Weights of a small transformer language model: 12 heads of 64, a variant of Adam for these matrices.
MLP neurons of a small language model. Each row is named by its layer, matrix (down: output weights) and neuron, and shows model dimensions 48-175. Each number is 128 + 24 x the weight over its row's rms, rounded and kept within 0 to 255. Numbers have three digits each. A neuron's up and down rows have the sign that makes its largest values positive.
A block is one neuron, or neurons of one layer that tend to fire together. After each block is what it responds to, as a language model described it from the Wikipedia text at the highest values.

L3.down346:144143102125148142115177095140133137126174091083127174096139165140118179125114134148132111076132149129102148126130145135128103114131120167102119107159125125128089173097153124166171171147105117145154148135132115119142170130128131129132094117164113140125144120119142142094104150096133101130127133146156108115147109119073092146166124102110105150135127110117161156100119143133077137141120
L3.down663:130116142131132119138126136140088142148118155128151160108157143154124111116119149167114164105143145058107150133110098118127132134130123176126132095149156130101114142117145150175159140162111107128138111113094125112144102165133143110129173165115109107102098119120094117112144159128157101143156124104121161142137142086114158141135148159146122140148159137141169089116144121127096068106071
L3.down982:098115125141103119119143097102089114106109093106127116122132143129142140119121133165142101132146120128143134107144160106150166119132073147085129173130124111130125108146087102175151109133120139172130140148104130119146089170114145167122136150135149173180105126123166117093119096070112144164127150104123127139181118107113147120143130129162128155123131104137144113116127195151101100077109
L3.down1334:100128130108113140109122129086150134144156154154142171091127143116162139115080087142073133097183171126116163150093109165148105130133112154116103183165154179129157174110135081187134139126178089113114098076100119153172156079121152111074174158098157112144130181108106137102101124083144096148159128098119144181126136100145130114124162169145111154188116122139141122105140137125148131083142
L3.down1464:128107116145108144112167147142164122086108142115159109118147166167065101124091150113150153119110150138145114144116160122150114142146104120109136085147136127111157147088106094155177141090136139109191107125118084114136153109095155103142137147134120114137096115144124163113122105143106093133122126138091131159126119096110121135153155136101096155119130129133144135131175109135088084155150
L3.down1469:124131100138152135092190160134121149124141132154130118101132107159107089103106141129137150133140112079144158128122150128130139154167091152115164119152095160122154116099121111175124128117163105154154127087143190111124128092175145175151163148130094131108104115072108170111134121121156125099148109151106126173132129127101180140167125116176145162129122182148132144092143163143118142131115
L3.down1497:139096137138090173110151132106153139112163125109102120141146068112113154119118122138157147110156114112123136132109086145125141136123116112099111132124114151084152156152131111155130123150114122112102145110119167060116125116129133149119115127128116104117110144131118132088116148119141102132152159143138125130148145096134117130140150159138118119140081154118098151148139138103108143133119
L3.down1532:155094131173143070113113123125121123134111077147139154143106081138095125162129123131077180094145125164096145125123121150174130118131180154121126137150161124114154112131107151150112129097105132143130124171176110163143156115109140107155149144139113094124100148158094117105182169149152103134147114133137164122125155139152127117107082134147121169133124099129126101100134116135138164161126
Number one / leading digit. The digit 1 (sometimes 0, 2, 3) as a count, score or leading digit, as in 1,516 or Winners (1), plus the word one in "one of the".

L6.down1080:125092119167162140139108167142084136124150118177123121176105098127165124124099110114077125100112115096114133139137139139157116106103114173160125091148155117142166159103132113061146140106119167139101133159133133124157142120111127135131117123118097137141134130167206098131130124134107141136156133117102102115115110151121106162164140152132116079125116102128115164096141152114148119161094
Given-name tokens. First names or their word pieces at the start of a person's full name in tables and lists, e.g. Alfred, August(e), Constant(ine).

L3.down174:214133119135114124177078191125154169091107130124107109093083169137107139094107132132124128136128121142102118139134132107119153121136120136119117084134167158086116168123131160154128103148162131155114105104161143106163124136135129094125125103127133115131125135101127130163138140087125144161144114122134136086133137129114124135150169115120121105112164102118106081157156174123109119143160
L3.down432:118141143128119136138143129150130140183105112153121103115106146152064129130142133127122163115169141099128113166132103150147122130146131186148108121120145115130128147123147146221105151099172124145124112135151160143155112131110174130155150139099097090143116163188139098164124163119140154193146095137106120140169134125067135137137141098155130171132139168163147089119156163151080100155117
L3.down460:106142110139103135130144150121102120134116107143142126134120097126055153104091144133115137120139191097123115146181129129133109147150107111129126055120121117148104141102106092179120159120116128101150130138161194119129114132124119126146121079122126144148126144114081093144167106145143149149112130117106151082170096138151089095126107156153134136126165145136138122165145150155163107118119
L3.down481:092131115115128135148108077129120136171093136132125132146182155112143144121163135115111074151136143099092159160155120157133126117100135134139138086125103152126141086105158148123102118126140138107122112093135127161119160158138131137125131121084140148124164109102174087145142161130091171119156115164159150125155132136076142092123173112129138110113121138120181117139153131156170153102153
L3.down665:118154119123142126095168127121139171121117125106102117086106114121086088150115149139134131088120140116154113161138098124163160150178118152132113155119154105152130147162115117181135133151128139117128127115093158135121112111103139117108148164105100130164105133107110113102116114133120139157161121106146130165151103145074189123144097150146109136114159156161154120128115144117162093120148
L3.down1030:100160082120139099154144149113148136151143085118138089140114152079141174108155116112133120131151131106144123137147110123142119109121140138097119134121136097133130150125107131141141176120108123137130133084158158122172090105131111136128141128130113142139145111143176147134132111113153115173157144123114117127136150119145122122149109149109150122136128160124152096139110154168121173096148
L3.down1140:134135096114112138139122128098181156089105156121108147137146116131136111126135117171101137112126106126084155118100115160134156110119142152165130130132122158186137105140118133163123156124118118120148143095126094136108164099112129124112117142122179155114159128126145103129135101113130131155078054159112083122120175152117138128123166098141132113115137117138090125066137123135141161095131
L3.down1251:113165129136141139137100109117130129146085100176131135139138120142084126100111155114103153147080136134078109181147114153141129141121147174096131150112141091113065160060126144116132106161162127183152140093140117147136147128100132130115119113149187119120134157139130085152194128147119134099103155104129142109125140121143106120133097153071113094135138122117094095147100114119151099101098
Start of unfamiliar words. First pieces of names or words whose rest is hard to guess: Cyrillic, CJK or Hangul after an opening parenthesis (Serbian "(Стефан"), LaTeX backslashes (\frac, \mathbf), and surname or brand fragments (Bonn-ot, Ar-ista).

L6.down840:093119100099133114126123121123124145118151130124176165144118118101157162121150101097154139111161140108115165130130118109112128117111090116116110125121139123109119134118123118128172130166140146114103129171088097160120113106123144157146090139161134130160102133092152129117111106123123091139110123133087114098125135087101088159109067128135118139054143131146113142158120039116111074133157
Word-initial fragments, often S. First subword piece of a word split into several tokens, often an S/s right after a slash, hyphen, quote or dash (/Skill, self-sustainment, "Sitting"), plus name starts and table cells.

L6.down722:126133128124107170116127186099159114103148112149118115160119113112118134156164105119115090075110104105117132143094133094117149163130118141108164139152147076119129130107117165096093124149115088177138183145134145103124144100128159136094147094083144102108148143171118126152124128128160085174149096080116113142180120142124118153087144150139117166130132139137129116111128163156129112164137
Structured-list separator tokens. Punctuation and markup inside tables, track listings, credits, sports results and LaTeX, such as commas, pipes, == headings, and backslashes before mathrm; also name fragments.

L3.down7:130145082075126145093156122191118144145100136125151133165078143071151113102131133164134147102161138109154129120153162088146106185135132146111150102112145102127102147109103123139131121087111148127143148137085157135167110069117124160163096140113106096095130130086098135151121113129093116106174169119155135106110121119118117116156149139085090128102114154147111150097151116141143148107134
L3.down30:154161099114138091150127167120163092148117140166082093127120119155101157131153153163105132116148120140082103143182106101116132156124123144156171115139122156153100130134130099160112117150133140091115139118117136111147113162119141162094138141139131136117145105108113114074120145120104127094184133116115151110103130144130111089109097103124119138108115147137143132101163168115161151133081
L3.down124:155104094185089131107185120111111102101165100147090068079116137128132140130147133114097110110145126134146162156125124121137141123127144132120146159121108157148124152138141117102111124102131126075125120107124124155120141153128142111107075117162119135105151101144105142124153086115151106168152157131156111138106139070136121173093080087147089119147145146191131136097144150141127137134134
L3.down286:077113195134091121158137115093116124140103107140111099100136129204101076148128105105106151088130161144126105137134116139109132124115122128164130135112124114133098137140094104129118124128133169158142086125162122098112145141163113153135117092141166143115132145077121151167078140136094136111178091103154143147106107139084109146120110146161129144058168139120148077118180128156140155127108
L3.down393:132127104133091128091137121140127139144132107163076131109193133114131152135107120166161107121188150109149113126138104097114131139147122092140115143084149148147128113135120087211156131124140099137092142134118151151118115132101136140132174134128117120142143128132127116159115126126094112167170145099128141116116117149101134126142137127135153112116158108148105123109100187137092107146138
L3.down435:087170147115131074116160127139122113113086152119144096101149116184090108090151127169154128129159173171121131121189137104133182126142123087089148120193142152157116116132097113168139124104116101163156141134137150083128128101139113156113171154113127151077119170140124093150159107101103115118162135118147129125139124107123120103104120076178082090098155128134135167078165166103118113116099
L3.down685:139127122129123114120152140100071107128129113183104112138131132117105138131156090135149114125137133127139106115158100102100151137092115115108128103122169153126098152112113121166136151163106133155150093130119180109124126120120131127101184120096104124116117127116100129111119130112121124132181161154168126128158109103125116139124129140147144103152131114108121129140128159138137154120098
L3.down1503:151132082133192118162134109154123119136115143103135135164157130123130093140125114093126135129089095140099115120084170098131133120161170139134132122120115128113163113098106109087109158137119127109134124130133122131106133110136092155104077125143123116107172106166117118108113129130166090142153134152121121108132111107120085172177143148162101112121112111153126113151146140124138162168146
Initial letter of names. Fires on a capital first-letter fragment, mostly S, also C, Al, Z, that opens a split proper name, e.g. Snyder, Siberia, Coca-Cola, Al-Qaida.

L6.down1276:139101120129122086154150180093183090087124113122078129127132126125147121093170135133112106116118120119076149101135083139143168137103083120150094120126151119127114113145111094117159185128138108148153105106146154133141162110114152147139166143148105144090136134148121117171110139092116109159127140082146108151146106097078125173137143105156116164153091125160152145120116112085142140133084
Leading digits of numbers. Mainly the first digit of a number after a space, pipe or parenthesis, often 1, in table cells, counts and percentages (1,008; 9.03%); sometimes an/An.

L4.down40:168115109161112105133139144112129080085110114177133111113091153133115117109137132071129122160100112124129053147146140166124076111122152151144111117121102173112135163151129142146145116092141171133161125130122094156114108126116133085125125145172135112107102110141122138065161114125131115114126113159088082125145158131144180146142158095104108107127107140112090118113148073130143116128156
L4.down133:121164114144126112130133091109127120111120118136108152130101173151093078135140144162163151113095097147151112092147118154108136111160080146168143153123151180148139108112160148125108100091121131129132160154198121134123125098155119114153095158147136110060116088122118122112135114142146118118117120169092103137152137124106131117137172122128119144133160099136096119114152076140113138121155
L4.down196:120140140123176161126097132089141137173103120140141112069166116148123154118130139156100136133112140158081145137157131084108159111148123129135165120145126144140115096152117098094083148137082110077155150125135097114109103111137165070142105121121116097122117137111145112091137124103114107123131094153150136114101109136129144113117119121127154130156132110145109117139156104149119122106156
L4.down895:147118120107098165096136162137102123117154105118128181129126102130103139092138154096111114182130153096163094131111108148131164090111146137167146157110147149128120129127115150134082091103113121127134111079180119128117126126122115125145112085129154085093136127132133096165134144120125121108110130151080122087125089094141128143168144142146111153143086149106139095113136126153112142149163
L4.down936:121151139102145129080140139153143114101121155157135116113115128124144139141136136139086161117135128110149105131103146153105134154171122135132114160119153116136126141126120050149144110133134121152108137130140137088113072096151154164138123161160138136148155116091123128091194135149110132107143103186164127146153111111156141097129125153157164087149108130156143107135173147175136132152111
L4.down1244:112107156107124131155108174087130142128133123087117144090153136120123152146175139124123130138169137119130148156095094149088169096154170133149079106117117124116093143152108139144108103148100099145112105076130118133119133179075140127152126131122114145119128127155122107148096111135089110150155131135148144101114161144117131153131142083129141100148114135131126141144100134201129138114133
L4.down1374:128192088145129120147103140167177128105151167127125133116106129135106120108091123144128148115112101156107118113142124100111097113124141093128162120140148121143108125136115126114111087065139099104141145093150138136147113162119134131157127108195147117088147103116120107136100139131155192096160134101082121158134152063139134174139148124120112183111151113148091129116149088155107131118120
L4.down1377:134142107086098134169105099084123114124137099145135107104147166143115106141137095167137130122104113123173161117123155134110104137110102144123154151119152117133068136088104135187102102098135150126102122124074103124138133140174112090129117158096145148148136128138118145135131121104159153142110105087134108132155125129129132149130096126105142101096161156094132124113123140126147113132083
Start of proper names. First token of a proper noun, mostly person names, after a comma, by, of or to in prose: Parker, Adams, Lynn, Kel(sey), Z(aha).

L4.down9:083119161081120117158154135112133136124116097125086161111175084150123154158159108143160116106077125136096131150151140101101163150114117084153161105105201158124099124138089116137127095124174087153127084099120129146108104158132092106135168100147109128127121169157106163140077118167128132115126136166113134175103102135137115151114121173143134171092103115111123104133112152146119143145130
L4.down420:127109146111108109110129110116132110148142114148119181135118130127112144084130122155130142151107142128104100088128105096109119126138110146120177117098096104097172126147125157103065113130141103140146076141128098145107112154126122173124125115136165096108120129166088134133115122125114101114097125105091126138155101104110164145166188113151134129152147140086122122103114141132144161127129
L4.down584:122155127167150126162128149112129151155128095112157133157135127155124105096160113107162128138144106185146140120114088134135093110141125143153132088129127090104137148057116112117181174122112123142116127090134126061094150128102123110108130113145109125139122121098126104128130129137104096164073113157137113116122128104166164118093119147119070191159090145122136140108082135153144110197143
L4.down634:128106094098134151104109140133144120152129122091121156181127142158119089133166123123118117150139096142137128146139123114124133136107106145128104111150117126100117134174116107081083129088153074127154109142093161146142173148125098097127057113143125138134148157120160129112087099081126127121095127128145120085127133101140124165158123163133120100078081119160130141125114149164142139175190
L4.down688:096084101118129126157149124124098157140103133127114126074133112209103128135149146126132152104143114148132160123125124152125104137129115141137127182140137078116164131133148109121093132166092125128085149115121145115126106115134114152132116089133094106114098111108160139151160097143105076117149136154093101135141167157133132138109151153133161128133119151104116121134157139115121137089140
L4.down954:100117123078132103127146138115153120156121115145095137122096112085099139146117145113129134108117152144134136095157136142148083117085156112128191119092128133134156117097150136141103100078149103118122152128135132109088145157113134121110144117135134131142122102151115105149120133103131095140108098148125134163103119128090102116148153162120177124179152130132061114109139138136152163131138
L4.down1201:130094103131133103135175119112121149114113119122156129108121129135093163133130154102138084116148122084125147141086170164154118134112105125123133151083117130137127127109097157110110149141162124110072104158130104124107127070130071156135126113105120110134100094166110147072127154170134138091089155124112133115158122149125137107125160147144126148120108119108141108147132139178129144100136
L4.down1275:121112174115124121158128147151131099150089113121120147101080099127120110137168092096122076103127047108101139070153145120147155100135122133148167148120091149121156095130117133111087139080128158136116142114171148131115107114100092114131111132112121134129154135094081147148116154153096121176165113150090149121125144101137139126147156140111129104132134121098096140153136122087177166177150
Word-initial capital S. A capital S opening a word the tokenizer splits into pieces, often a name or table cell, e.g. Sanskrit, Silt, Sustainment; weaker on hyphens and other capitals.

L3.down255:124116101111124106090104135168155126169118140120136114125147100138166114099114169105109117126109139111108155115094101103074130163139137154123119132123150076128137127133137187174100180134112140163097130117132108133118124146143140111129124123132106111119171093104123170110124106138169141108107107134112138149133147129091129122165127175121141143110175144098183147081173152115084125129142
L3.down598:087074153142114107158103120125079159157106132159113127125124099142158153106113114109127152100130115116156127091173120149137105131138137125125108111124148084096115140127122173177118112149098135159138100126071118119123126113116136110167161174136173155155153166097126138076142125079150114110114161164109146160121137112138092072152083147155103109143182140141139111119135093133112133112092
L3.down862:124086099100109143154137160101111132143109161151151074150107153143115149139173141119125134113111157169122117146201124115115123140132105139125143122109107157139119099083109150135137149126145113124108132099103157109152102150136092095126167128125163086168125096119136140144102128124115120151148120098079144125126101126147097116175131150161157102125122109081155091135108124108143180130109
L3.down1100:132130117113162132130112128096106166120103133150145145133141148133085143132093129126156113159142147134172184110201105131165137136130153142128160130110129111143115120106137130133057112118089088160155077092140147149087168096145098141170125136099147138138074131153111119130119130119149126125148082142181103150120151099151166132136096162140150149066112138116118112102095079118130142100116
L3.down1128:114115145094090093106134094096141132123169099115141144137113128099133090117120109130118098133139138109117156126158120165098119191154132122122133113096108131138110130144119130216146105153133152144098117103080169135102143155161128138147118125212142122170081162154162095146118123158106136098142110127126147135122097122166149152077111145100148118124155128121112134135119105093142142147100
L3.down1233:107129093119096067109147092066091136144129104120140134152125112145127150112112140117122147067097106126120145104141114139158117173133155159122124100159139071125138120098132117146127141142100155126109148133087132074129123125181142104147161129165090102147120129124105163119118129134130131114127124110124103126103122155133133112142146185148134149135142154091163126145174150110111158146120
L3.down1374:149123123109146143107096110088136149157137074122166127097125124114126164131159130117153114147170107138127128115146120118136134125143130147122150118101095085116120118125138094169119141117110114114130163079128142160092090142197133083185178094140134103147122172094115121110152152102135113124091096123109115099157113151105152137159120147135106163134171146119149089144109108161148153111135
L3.down1415:115140095103134115083098112141069145148136094137129180098129127159105116144111120118110122133102172127175143149153135085092122149128165128135148158147110122172144162123118134104172070118124142138118144163114076153108137137133136137134126130150069091116126147120135139127129147159135073166120141108127078115141146118139094115133117160120148156090132059153145120127116134144151129109111
Proper-noun first pieces. The first token of a capitalized name or proper noun, often split mid-word, as in Fin(arfin), Peg(gy), Liv(orno), Powell, Igor, usually after commas or in table cells.

L4.down13:146096137167158064100120161105148121146124118124125130153096104115111147104132097124121133132143125121087105184156136121131105167111123129085052129125126097134147146122153112155123150130110132129105128104131134191154112120146150056122076144141172112103142138133103144128115129111147113164150103116129142117138117172138115147076085140136122105102134080111143152129138162101144132118121
L4.down580:145169145115144142123069132091109155117117151125116092106096119113117116132131182103137126127143137045107124073132128163162146124127099116169139131134099103094153125155134121157156115169134125166129161142093097132115097134101155137130096112135148155128111119143147164117124095133090114117159125149134115126146131133148160131109126127152075129114112108163150126156115129149135175082162
L4.down872:134158141130168153111130095117164100137085179142123118127158126132108110127149108165146115102125101121128123123162114124088112124103139127127123149140158145158145119094077128136137126151151166144168138161123101119076125130095131125121105098127162129117162077088164120119078067121114140147132118113104136131163148080084152165178088105174124083137145104091129113132104093144116135128148
L4.down1035:130133140118108135131125119161178124131160144133118153155122129133106123141141114138097115113138162125110136150106113124122121145107148139090107121158121139157116113118141184141081103099131113124145136160092099163172117105114137120137125124129131140128154153127140106112124135140145162122110181138168156120101150109101102120085086094092149152147153147133128101146144089150105100145123
L4.down1081:134172137132114126093103098121068140130069115106099087122131162120125099090121149130154088112173166132135130112103119071115135130123124104143117082127154123120128159151103157130092084138095115156149142142124124110107136154129160147155103166157149158120106138091155131137094146125133161123152126143135084118155124139115139146105157139169140135179171114108141160159160140107143129107141
L4.down1246:135110106117120115127109085115106142146150118071125102114140127107107087119104111164124117131107156099133124160106116140122144190134127135103160101147127108116131165130138139144126137134120130118082108171110101166110060087155115130099101091091121134104143121113112163111160158082110101171138110139085132117119143130135122119124134131131105145137176122121169159127105175066144127138112
L4.down1500:139130146108109104162161109127171103153155118078151136112119155141095143139130124099127170119148130098130124158158161098129160105103171100105121143098131124154133157121152096100133101135127137125126098120133133138146130123110139131111104123123142121099110153123094131104175152164145149117138119146165133124158186082095126134142116109135137151105111149127117145173154117123124142123128
L4.down1530:126139168132128140110142089117113142173146101063149121103084149132099093115106105130133107122112103165145126138163113175113123136095122137120124123137146114119120176090115151150109140156125193141100111167157123170146118095151132108132089139145153124125121110116123122088156124107109164138089142124175094135151155126120135138159127137132144160107100081130141131118127148114131135147147
Opening quote of named terms. Opening quotation marks, usually after the, a or so-called, that introduce a coined term or nickname (the "Butcher of the Delta", "Hippie Cola"), plus weaker starts of names or titles.